Part of a small language model's weights: vocabulary 1477.
MLP neurons of a small language model. Each row is named by its layer, matrix (up: input weights) and neuron, and shows model dimensions 32-159. Each number is 128 + 24 x the weight over its row's rms, rounded and kept within 0 to 255.
A block is one neuron, or neurons of one layer that tend to fire together. After each block is what it responds to, as a language model described it from the Wikipedia text at the highest values.

L3.up6 [146 145 155 138  98 133  94 128 115 156 134 117 162 133 112 121 152 128 141 144  95 135 142  63  83 112 114 137 159 151  56 127 117 140 133 114  86 116 116 110 105 112 125 127 113 101 108 134  95 110 123 150 116 159 128 114 109 163  85 130 159 108 165 137  82 126 124 114 119  86 131 157 136 116 139 125  87  99 160  95 132 135 126 174 155 127 120 115 127 127 110 111  86 189 104  99 101 148 152 119 159  93 132 163 179 124  83 106 117 141 149 157 156 146 119 124 118 132 103 144 129 121 119 140 151 118 122 142]
L3.up264 [133 120 109 117 124 122 128 110 138 139 147 133 126 116 105 123 132 168 177 192 125 114 158 114 172 165 153  98 144 118 122 125  85 108 118 111 125 119 130 100 116 124 123  96 106 129 107  86 102 119 137 124 140 120  89 119 141 104 115 122  97  76 106 104 131 122 132 119 160 146 156 112 135 147 141 126 120 141 108 150 149 126 140 135 109 120 129  82 111  92 104 125 104 103 138 110 170 107 135 124 112 129 118 130 126 124 119 139 131  95 116 106 113 117 102 189 135 122 112 122 126 105  98  97 148 151  93 146]
L3.up283 [136 131 131 114 148 106 152 151  88 123 122 155 136  97 123 137 119 146 187 119 148 117 176 108 119 148 155 138 138  97  95 114 161 133 148  76 149 102 109 157 121 148 129  87 139 102 152 135 120 131  78 150 168 136 126 108 131 148 131 104  89 127 160  93 134 140 104 150 110 140 112 125 169 165 126 151 137 167 146 125 120 130 127 163 117 130 113 141 124  95 142 136 120 100 134  93 114 106 134 131 143 120 125 130 162  81  72  99 135 141 125 119 117 134 138 171 144 120 134  87 127 143  95 119  79  97 117 115]
L3.up308 [146 116 135 140 110 106 117 103 146 104 106 117 114 151 149 119 119 126 102 129 126  98 154  75 165 107 153 172 130 126 109 125 125 118 129 104 139 149 133 108 113 138 176 155 154 101 116 140 132 117 203 146 115 110 111  88 161 127 111 137  77 129 113 151 136 154 135 116 115 155 110 132 137 138 142 139 105 162  78 167 144 100 106 102 108 138 146  86 111 134  78 124 147  91 144 143 153  96 146 147  92 102 135 125 167 137 124 121 135 136 124  55 158 133 113 128 163 115 123 158  61 118  81 127 135 132 119 136]
L3.up621 [ 82 128 114 131 111  94 143 102 106 137 178 137 148 106 122 161 143 174 149 170 145 124 178 132 189 138 134  98 116 140 134 161 138 141  77 137 145 125 160 118 130 160 144 149 117 117  91  89 156 124 149 116 149 130 106 143 163 144 151 131  94 114 144 105  77 129 138 115 118 117 147 146 136 131 111 123 107 104 118 126 125 155 133 136 133 123 139 125 139  80 140 160 129  90 149 124 120 102 137 141 147 127 115 117 106 133  97 129  93 116 135 138 115  52 134 143 179 160 124  87 118 127  97  87 150 132 148 150]
L3.up645 [152 143 150 139 116 107 122 133 121 113 156 100 146 130 141 122 160 144 110 181 124 147 169 106 185 155 125  54 117  88 134 148 115 107 117 137 124 140 119 103 128 126 136 107  72 110  97 161 157 128 140  98 135  72  44 118 142 121 137 104 171 139 156 126 119 165 173 102 105 112 121 173 133 137 151 145 132 138 132 118 156 124 115  69 120 123 131 130 126  67 120 136  92 107 134 122 133 139 146 128 141 126 151 109 137 155 113 118 122 135 125 143 109  92  97 116 153 141 140 135 102 108 135 107 107 180 146 165]
L3.up786 [152 111 128 143  96 118 146  96  94 127 189 186 123 105 105 156 110 123 182 114 151 116 163 110 145 163 153 148  89 113 156 149 129 139 116 110 128 120 145 153 141 128 114 147  97 121 153 132 134 131 113 148 180  99 142 123 137 126 156 152 122 126 116 119  78 139 104 141 148 131 127 136 161 160 140 143 108 146 119 113 114 136 122 144 124 150 115 166 107  83 175 125 117 121 163 137 123 108 138 171 136 115 129 118 118 116 115 134 143 107  91 140 124 108 121 116 143 118 106 132 135 113  85 131 127  94  94 135]
L3.up867 [142 117 162 164 100 130 128 109 120 133 142 137 142  97 109 180 131 168 122 117 139 119 160 101 128 103 132 178 135 120 157 172 142 152 104 125 119 152 142 106 136  98 149 153 169 124 114 137 155 126 132 135 126 121 128  89 137  95 148  88 199 157  91 101 105 155 124 102 113 114 107 168 127 160 131 136  88 141 127 134 128 104 116 108 152 100 145 135 116 113 133 128 151 102 147 146 120  55 139 131 109 106 140 146 110 136  92 120 135 112 129 116 112 124 118 126 142  90 102 129 158 165  99  98 115 102  94 143]
Responds to: Apostrophes and word-internal pieces

L10.up116 [128 134 164 102 103 136 151 129 133 117 137 136  86 151 116 180 105 164 112 153 138 121 103 100 143 128 150 145 118 102 170 121  91 144  90 154 127 104 164 114 137 104 110 158 100  93 145 104 161 113 108 108 119 106 140 137  79 119 145 109  90 121 115 124  60 147 124 117 138 171 141 151 112 153 116 123 129 108 135 101 136 136 119 183 166 126 125  62  99 152 151 149 118 141 146 105 147 161 161 111 123 106 116 176 163 149 178 103 126 117  88 104 148 134 122 134 132 106 134 118  96 167 128 124  96  98 110 133]
L10.up210 [145  91 160  62 138 161 148 126 111 120 118 156 123 136 160  95 165 201  91 122 131 147 142 138 108  92 114 119  70 105 150 127 126 158 148 149 111 123 141 137 147 131 141 141 145  91 112 108 139 122 183 132 110 182 137 129 139 159 107 152 142 126 143  73 129 113 191 123 129 136 152 119 185 129 115 115 123 128 144 108 104 129 115 137 116 154  92 176 116 111 136 135 125 132 150 148 138 147 138 176 130 109 114 137 121 147 116  97 113  79 126 107 162 120 109 123 120 120 132 142  90 156 129 134 109  90 149 140]
L10.up304 [ 93 136 160 112 113 101 101 108 128 127 112 134  93 121 144 119 150 206 124 176 146 133  93  92 110 156 120 135 167 143 175 140 159 131 158 125 141 115 140 120 115 124 131 143 126 127 134 109 169 123 101 101 124 142  78 107 123 157 118 118 123 132 110 104 142  87 166 125 115 117 167 168 144  98 113 123 138  98 127 134 131 108 108 168 173 119 134 132 128 170 141  80 126 161 164 130 137 137 142 145 104 152  80 141 121 132 122  98 116 105 124  98 123 106 133 124 154  91 138 103 108 104 123 147 129 185  83 170]
L10.up355 [128 132 152 107 147 154 133 136 112 150 125 116 102 143 124 107  97 125 113 162 138 141 153 100  92 136 148 154 148 126 199  92  81 107 114 150 138  93 156 117 123 112 117 146  85 121 174 133 153 122 112 108 149 143  92 121 108 137  96  79  90 131 115 106 104 127 122 117 123 113 134 169 157 145  76 151  95 123 122 132 113 116 125 166 135 145  92 141 151 123 149 157 155 126 106 146 154 111 170 155 126  95 128 123 142 164 101 132 127 127 126 128 135  80  84 141 107  86 103 148 104 165 116 120 111 101 126 162]
L10.up444 [111 119 168  83  87 141 157 141 134 143  97 178 141 128 118 140 121 125 149 159 138 110 133 153  89 159 130 147 123  98 136 125  86 131 142 156 126 135 150  99 175 101 147 138 170  83 131 113 102  92 169 139 137 142 125 104 152 134  85 125 123 128  94 129 110 108 162  98  95 133  95 106 146 117 108 175 133 110 132 133 113 109 129 138 148 116 116  96  69 114 115 147 144 143 104 115 114 147 137 108 169 122 131 144 161 136 125 104 153  81 107  95 150 117 122 135  97 102  84 172 103 137 142 107 168 139 138 199]
L10.up604 [162 144 150 131 109 121 137 137 112  81 151 161  79 119 152 137  58 148 132 152 124 136 126 116 120 119 148 158 117  97 162  96  52  90  76 108 143 130 130 126 115 135 126 119  77 125 132 161 159 131 111 139 146 119 138  74 111 127 139 116 104 100  94 114 139 119 124  97 140 116 112 141 162  82 119 145 147 142 163 119 118 150 105 149 126 141 106 130 100 113 109 107 102 115 140  90  75 142 140 111 132 164 126 133 143 160 138  97 117 134 134 139 157  96 147 126  91 124 139 131 112 164 138 149 122 144 138 172]
L10.up617 [105  73 130  98 105 134 139 118 122 172 145 158 116 130 124  60  71 120 140 174 168 123 125 138 161 104 152 150 138 144 181 138  94 148 135 117 171 114 146 133 166 107 133 140 158 110 124 121  86 108 140  97 153 134 111  99 120 141 111  97 129 126  79 148 121 110 131 153 112 133 162 101 100  89 144 148 142 123  95 137 112 119 127 120 167 145 128 153  86 132 137 179 117  98 141 142 150 122 140 117 158 123 122 137 152 119 167 116  97  86 135 145 125 126 119 144 140 120  99 132 145 143 103 135 114 108 109 169]
L10.up745 [108 141 147 106 105 165 152 123 152 101 114 133 111 124 109 140 112 153 131 169 117 164 140  64 156 124 115 143 135 116 181 136 141  97 109 132 157 120 134 102 127 111  95 137 142 133 134 115 119 134 107  99 137 107 163  70 134 141 128 165 122 134 101 118 149 122 157 133 154 176 157 110 121 117 112 170 140 154 141 130 121 138 132 173 102 146  94 106 115 182 155 167 129  88 179  93 149 141 149 124 131 112 134 116 137 152 128  91  99 124  95 128 144 127 109 115  84 101 106 143  69 141 121 152 131 121 133 158]
Responds to: Word pieces in headings

L10.up28 [164 117 156 116 126 142 119 157 138 116 157 150 118 159 134 171 108 134 113 136 149 121 112  97 140 153 123 171 118 101 165 102 158  97 146 139 152 109 116 131 158  97 154 127 117  94 153 141 116 135 143 134 123 159  66 100 159 156  89 122 153 134 121 155 126 148 129 145 145 137 134 121 124 107 142 125  56 115 134 133  98  77  93 105 106  99 137 150 155 185 125 129  94 154 104 127 116 124 141 111 123  82 133  93 123  89  86 136  99  95 113 142 135 125 130 157 117 130 159 132 137 198 102 119  88 128 117 129]
L10.up208 [155  88 157  52 159 133  90 139 116 123 175 156 145 131 105 125 118 160  86 100 126 116 130 134  74 115 123 125 111 110 118  99 109 136 123 169 130 131 102 125 172 123 155 140 162 104 157 165 101 123 128 159 109 177 119 136 120 149 144 117 119 123 138 144 126 129 125 113 134 121 115 128 142  73 116 149 133  95 141 146  68 118 118  87 110 122 133 105  93  73 103 165 114 150 122 157  88 175  92 144 104 138 134 123 143  96  78 162 175 131 123 128 139 109 124  62 131 120 140 147  94 130 123 163 122 127  82 157]
L10.up262 [133 135 151 133 162 130 120 141 101 116 136 144 121 143 161 112  95 168  90  93 162 146 105 153 125 103 111 102 141 162  97  91 122 126 114 130  92 111 119  91 112 131 142 167 162 103 151 163 143 114  97 154 103 179 111 116  94 141 115  93 113  96 123 113 142 111 138 127 127 110  94 110 107  74  98 130 120 138 119 125 146  98  87 189 121  89 150 132 141 156 124 134  77 142 104 108  97 140 109 118 151 132 117 121 149 149 118 155 154 105 111 139 125 153 149 122 102 141 113  84  90 160 126 153 144 118 120 130]
L10.up305 [125 111 130 111 185 145 109 119  98  76 136 153 141 118 145 124 115 134  74 124 147 133 113 127  75 147 145 135 134 145 124 113 135 122  89 103  81 115 205 128 153 123 156 142 127 116  88 148  68 132 135 133 141 146 114  93 121 124 156 146 175 161 110 135 119 112 163 144 163  88 155  88 154 127 137 132 133  89 153 138 139 132  83 159 113 124 146 146 119 171 140 178 110 127  92 153  96 129 141 118 137 130 149 148 161 144 136 141 144 117 118 154 147 137  83 134 126 101 134  97 124 157  97 116  98 121 123 167]
L10.up317 [153 122 176 102 132 131 125 102 101 104 130 147 108 134 103 129 115 122 102  91 129 122 118 142 107 117 125 135 161 110 154  63 115 123 118 145 121 126  80 118 163 124 158 128 138 129  70 136  73 134 118 158 129 161 101 129  92 141 142 151  84  82 131 109 124 116 100 129 131  85 109 121 153  92 167 119 140 110 148 159 176 122 112 157 102 140 147  96 134 161 118 119  81 142 130 118  91 122 148 122 118 151 138 144 175 140 132 158 121 127  93 111 185  92 147 122 104 115 143 158 119 158 141 116 145 142 124 148]
L10.up563 [118  80 166  79 137 173  91 114  79 104 170 134 107 156 100 119 109 167  63 108 156  72 150 154 110 110 154 127 138 108 125  94 117 103 109 128 114 100 125  99 157 112 148 160 131 106 140 106 125 169 135 155 118 124 151 130 114 120  71  92 118  89 135 134 132 118 132 153 130 129 147 153 153 108 110 110 128 107 143 137 116  68 125 144 116 164 157 127 109 124 170 139 127 126 111 171 143 141 126 117 113  86 118 151 134  92 127 114 124 117 139 187 134 128 177  89  92 151 121  95 130 131 106 125 114 164 117 164]
L10.up627 [162 106 176  81 156 150 132 160  93  80 125 167 162 150 135  79 113 149  91 114 131 122 132  97  83 105 103 139 126 113 168 147 124 129 142 171 126 125  78 124 134 123 176 128 121 103 141 132  83 139 157 150 117 179 138 114 114 142 124  99 138 121 156 118 134 128 160 162 150 140 109 123 162  94 140  91 148 133 185 128  89 100  90 142 112 108 139  81  82 131 108 130  97 113 146 129  89 114 145 149 100  97 151 117 111 142  95 120 117 148 117 134 181  94 160 104 145 125 149 127 164 159 104 138 110 123 144 133]
L10.up765 [123 117 149 141 151 143  95 147 101 140 151 153 164 162 134  86  91 106 103  80 142 140 107 126  75 119 130 149 123 149  95 137 129 108 121  91 101 168  89  92 163 121 123 123 130  41 162 134  92 121 152 151 101 154 128 127 108 135  97 128 101  89 141  95 159  88 137 133 113 135 102 169 127  86 148 124 129  93 121 152 138  95 122 119 107 139 114 125 129 135 151 119 104 127 133 105  97 143 124 148 112 120 114 143 158 105 120 116 144 123 135 148 142  94 161 106 155 149 122  95 117 156 119 119 108 151 107 122]
Responds to: End of proper names

L3.up77 [148 121 109 102 128 106 115 147  78 147 180 154 132 143  98  93 120 176 116 133 196 116  93 127 113 127  58 135 171 135 142  95 128 152 121 139 136 140 114 131 119  98 127 164 112 102 150 126  75 139 151 167 111  98  88 100  98 108 125 174 123 157 135 128 119 105 151 143  85  55 154 136 107 110 146 109 143 126 107 119 188 122 120 104 149  50 118  97 111  82 110 149 143 160 117 122 134 148 176 114 102  83 121 151 173 116 121 128 115 154 156 115 150 114 149 107 140 145 124 149 141 138 109 138 100 145 124 140]
L3.up257 [171 105 171  91 111  91 116 108 141 140 119 145  95 161  98 130 129 153 109 131 106 163 109 108 144 143 125 149 157 138 110 110 104 139 121 119  88 132 138 112 121 106 139 146 114 132 134 140  90 161  86  70 108 129 160 131  94 153 132  90 144 152 121 145  75 130 113 128 156 159 132 150 129 118 149  97 123 101  89 135 147 122  79 140 168 141  65 113 137 146 152 154 130 141 142 104 125 150 150 135  99 102 126 110 158 109 131  95 106 107 107 145 175 162 118 137 116 142 117 136  79 110 129 132 132 127 118 153]
L3.up298 [129 120 140 107 115 134 114 117 140 149 122 162 106 163 137 106 131 111 112 137 123 139 151 100 167 121  73 141 152 151  90 124  78 138 145 123 126 146 152 128 122 116 129 132 134  73 172 130 115  96 120 138 115 178 117 149  97 155 141 112 106 124  87 139 126 151 143  90 141  98 122 137 118 114 144 110 113  86 142 153 110 132 143 158 178 107  69 163 107 111  97 122 103 156 132  74 137 141 153 113 120 114 153 125 147 120 135  90  97 154  81 108 108 124 115 124 121 136 124 175 118 166  88 124 113 149  87 129]
L3.up429 [105 123 152  83 147 126 109 174 126 138 139 146 112 182 115  98 112 143 145 129 150 137 120 106 160 107  43 144 154 139 147 152  88 120 136 108 108 133 141 125 139 137 100 158 122 111 129 134 100 128 133 136 137 123 129 134 111 123 138 155 152 138 114 141  92 120 119 145 104  88 121  96  88 122 150 148 124 112 113 149 110 130 141  91 193 140 118 113 110 105 121 173 131 142 142 108 126 121 143 107  94 107 130 126 139 152 124 131  91 128 128 142 130 105 126 120 159 143 168 121 117 160  92 119 114 122  52 159]
L3.up502 [134 147 159 124  99 115 119 105 111 138 137 135 157 147 123 150 107 131 160 121 124 168 120 127 152 155 123  99 140 133 150  95 139 144 128 158 108 142 122 130 127 122 140 148 124  85 166 124 120 151  95  97 143 125 116 139 168  96 109 141 143  72 140 138 122 118 125 132  69  96 150 141 122  84 143 156  93 122 105 113 161 122  68 168 161 138  80  87 115 157 139 142 124 155 100  94 109 140 161 126 116 116 131 156 125  84 116  76 167 129 140 115 114  95  97 144 112 141  97 123 100 137 141 111 102 110 105 157]
L3.up762 [122 123 140 132 111 141 124 158 113 192 143 103 105 131 122  79 154  98 127 115 157 127 106 116 106 166 103 154 168 130 125 103  91 108 145 101  97 142 165 111 148 117 141 118 125 122 118 109  99 121 145 124 129 122 125 109 108 104 150 136 124 100  97 156 108 129  89  88 150 112 138 116 131 111 134 136  96 127 139 112 105 128 140 116 167 125 111 163 105  95 105 148 120 148 134  97 122 142 165 143 112 124 100 122 145 144  91 111 116 140 102 128 138 169 146 143 142 124 140 173 149 207 112 143 100 130 138 132]
L3.up787 [176 126 120 121  78 133  97 122 125 145 117 174 109 165 119 114 138 133  96 156 128 164 103 169 115 164 162 108 171 162 105 112 132 170 119  84 131 163 109 139 144 129 159 128 107 104 150 110 116 137 161 187 131 134  64 118  59 162 121 127 158 167 137 113 103 101 136 132 159 140 115 170 141  86 169 113  91  63 106 135 106 152 114  76 130 139 100 151 119 151 103 138 131 155 111  56 106 129 122 107 116  97 115 149 132 103  89 125 129 162 101 134 119 124 147 127 132  79 127 107 117 141 107 143 159 140 127 116]
L3.up788 [110 109 195  84 122 130 117 133 116 135 108 152 143 156  96  92 125 165 153 107 145 132 110 125 133  62  96 109 160 149 114 151 132 154 117 140 154 152 151 120 118 117 144 119 156 113 132 125 105 116 137 126 131 146  96 156 123 130 116 124 142  88 116 130 114 111 125 120 102  47 124  98 147 120 154 134  72 123 124 179 144 122 125 100 159 137  90 127 102  98 128 188 121 135 112 158  86 137 168 128 159 102 134 125 144 143 127 122 148 133  90 148 167  61 125 123 123 125 129 141 145 153 117 113 101  96  72 174]
Responds to: Mid-word fragments, esp. "having"

L14.up375 [143 105 118 125 130 100 136 140  97 144 116 135 131 136 166 114 150 119 130 140 155 103 131 121 100  94  65 109 145 122 138 122  77  79 122 114 134 115 129 142 108 104 155 123 133 113  93 100 117 132 108 147 114 142  94 155 126 122 113 113 142 114 152 145 117 144 189 137 121  96 108 158 110 113 161 110 126 122 145 117 150 121 140 133  95 114 144 134 137 116  99 133 136 185 119 166  69 144  61 131 119 145 161 151 133 106 114 133 103 117 118 121 130 137 103 109 143 137 100 145 179 112 137 160 159 159  93 150]
Responds to: Subject before verb

L14.up799 [171 125 136 109 121 144  87 158 105 138 105 117 141 149 155 131  84 112 106 129 163 147 159 143  94 169 129 159 147 148  88 109 169 113 101 115 136 143 162 135 144 126 105 175 122 145  86 111  80 106  98 136 118 150 129 149  86 156 140 156 126 105 162 137 100 104 137 135 121 150 109 159 104 101 149 127  83 105 104 105 110 116 131 121 140 121  74 136 133 115 134 111 153 128 139  77 144 132 108 120  61 153 124 148 153 123 130 126 106  91  95 127 143 104 106 152 163 147 118 124  85 151 152 115 171 121 115 137]
Responds to: Mid-word fragment continuations

L3.up15 [140 108 119 124  94 158 100 134 156 134 118 120 134 103 107 157 114 116 147 126 121  78 144  98 124 137 160 202 138 111 132 128 110 115 159 156 139 118 111 128 132 111 126 125 116 134 139 168 138 131 189 115 125 137 140 105  97 124 105 119  26 147  91 108 124 127 107 114 135 134 121 145 167 132 174 147 167 142 145 145 107 134 124 153 108 171 123 109 107 102 148  96 188 104 137 145 131 112 150 115 121  87 106 162 142 141 137 147 102 119 130  81 160 115 140 120 108 106 135 128  81 150 127 131 123 167 110 143]
L3.up404 [141 123 128 114 124  89 163 132 162 133 120 147 117 106 150 106 107  95 144 182 142  85 144 109 121 135 146 167 138 129 139 125 104  82 104 140  95 116 133 125  99 135 179 131 133  79  98 122  92 129 148  91  85 123 146 137 165  99  67 127  91 142 153 139  99 113 144 127 111 145 118 135 133 158 115 131  90 123  86 116 111 112 133 139 132 119 124 125 132 154 179 144 130 116 128  91 157  99 157 131 121  89 126 147 151 106 116 145 104 118 110 129 111 153  78  87 129 122 124 111 170 124 122 127 108 135 147 119]
L3.up507 [124 126 134 110 103 107 136  75  99 132 117 159 124 158 149 125 124 125 143 172 131 155 134  94 118 121 125 134 115 102 141 137  66 103 106 162 104 123 134 100 117  85 127  91 191  97 135 136 172 161 136 117  77 103 151 118 135 129 134 118 136 102 155 120 112 103 134 116 113 125 145 141 127 176 137 130 132 156 155  81 137 140 132  91 144 115 108 108 146  77 136 164 177 163 154 142 133 135 113 125 133 118 143 128 125  91 136 130 119 121 124 150 117 112 103 175 142 108 146  93 131 165 118 148 119  86 146 123]
L3.up525 [134 134  86 127 116  86 110 108 151  99 106 126 125 117 110 109 118 124 154 156 134 137 106 135 138 154 135 160 124 151 143 143 113 105 122 150 119 121 157 128 123 134 126 140 130 109  95 143 142 138 141  66 104 128 138 127 104 116  78 106  58  72 121 140 139  86 137 109 125 152 121 175 117 132 148 166 127 140 113 120 115 149 156 123 112 145 123  97 143  81 121 128 175 108 132 128 132 108 163 119 143 121 151 175 151 116 164 121 115 103 111 134 132 180 120  86 109 127 189  93 147 137 107 131 129 146 114 118]
L3.up552 [147 130 117 140 123 109 139 151 119 131 155 148 119 129 113 145 135 163 136 175 138 109 121 122 115 151 114 141 107 118 117 142  94 123 121 142 130 126 123  99 125 159 129 151 177  74 108  91 117 129 127 152 138 122 110 160 138  99 140 133  92 117  94 165 127  69 129 134 149 145 150  97 124 151 149 142 136 150 123 157 114 170 140 120 125 161  93 114 120 128 124 139 143 113 119 103 139  94 141 108 117 116 160 127 128 110 133 113 153  98  76 100 129 161  96 154 136  84 105 101  80  98  95 177 141 111 128 122]
L3.up581 [140 129 133 140 186 112 145  91 112 148 146 132 128 125  73  96 111 169 131 161 153 124 152 116 120 152 123 116 101 109 119 152 177 140 126 127 119 134 142 140 135 135 114 108  91 136 103 129 129 130 134 104 152 128  91 173 105 118 122 113  86  71 162 151 122 145 129  97 117 138 122 130 128 121 150 127 193 136 115 140  92 138 133 135  76 121 137 122 136 105 131 127  76 134 144 126 128 118 145 121 141 153 171 189  99 132  95 110 115  94 101 107 147  99 128 109 159 112 137 137 106 129  88 116 132 178 164 110]
L3.up660 [125 151 118 106 148 111 104 156 130 124 109 113 112  87 135 118 146 140 112 116 137 173 135 188 156 156  94 173 137 168 124  99 139 120 145 143 122 103 121 153 107 136 127 135 175 107 118 153 115  82 105  70  94 172 139 116  92 121 106 113  98 100 154 101 135  81 140 125 154 142 111 147 124 125 156 130 169 182 140 145 111 111 138 135 129 125 136 123 127 148 183  93 136 153 129 116 105 110 185  83 145 118 131 141 125 135 154 119 130 109 101 176 168 108 162 139 172 145 152  74 121 127 151 116 121 162 113 114]
L3.up727 [128 127 159 120  88 114 122 117 134 132 107 131 119 121  98 154 126 188  91  83 137 126 126 115 132 111 120 157 139 127 107 129 139 109 110  92 106 115 134 132 137 134 137 158 161 112 111 121 160 103 121  91 115 141 101 143 129 136 139  84 144 181 177  97 132 114 155 129 149 136 107 165 118 132 122 127 161 157 146 155 142 113 126 113 155  98 118 104 121 150  70 125 144 133 136  96 125 124 181  71 115 122 125 105 152 105 122 127  98 153 109 129 147 136 124 123 149 178 124  59 134 137 112 155 127 177 127 129]
Responds to: Apostrophes and word-piece continuations

L14.up706 [136 148 107 122 137 112 122 150 111 120 104 180 117 139 114 124 163 129 142  87 208 121  82 128 150 140 138 121 132 115 117 143 110 124 126 101 122  93 125 128  82  86 148 118 123 112 104 131 120 115 108 145 103 113 120 139  83 115 137 166 121 151 148 139  99 119 118 115 106  70 128 117 180 122 160 142  75  85 130 112 122 107 116 141  99 123 155 132 169 119 137 157 125 156  69 136 127 150 128 158 125 127 140 103 176  77  93 134 169  83 133 124 126 132 119 148 143  91 104 110 121 155 141 131  80 132  95 153]
Responds to: CJK and word-second pieces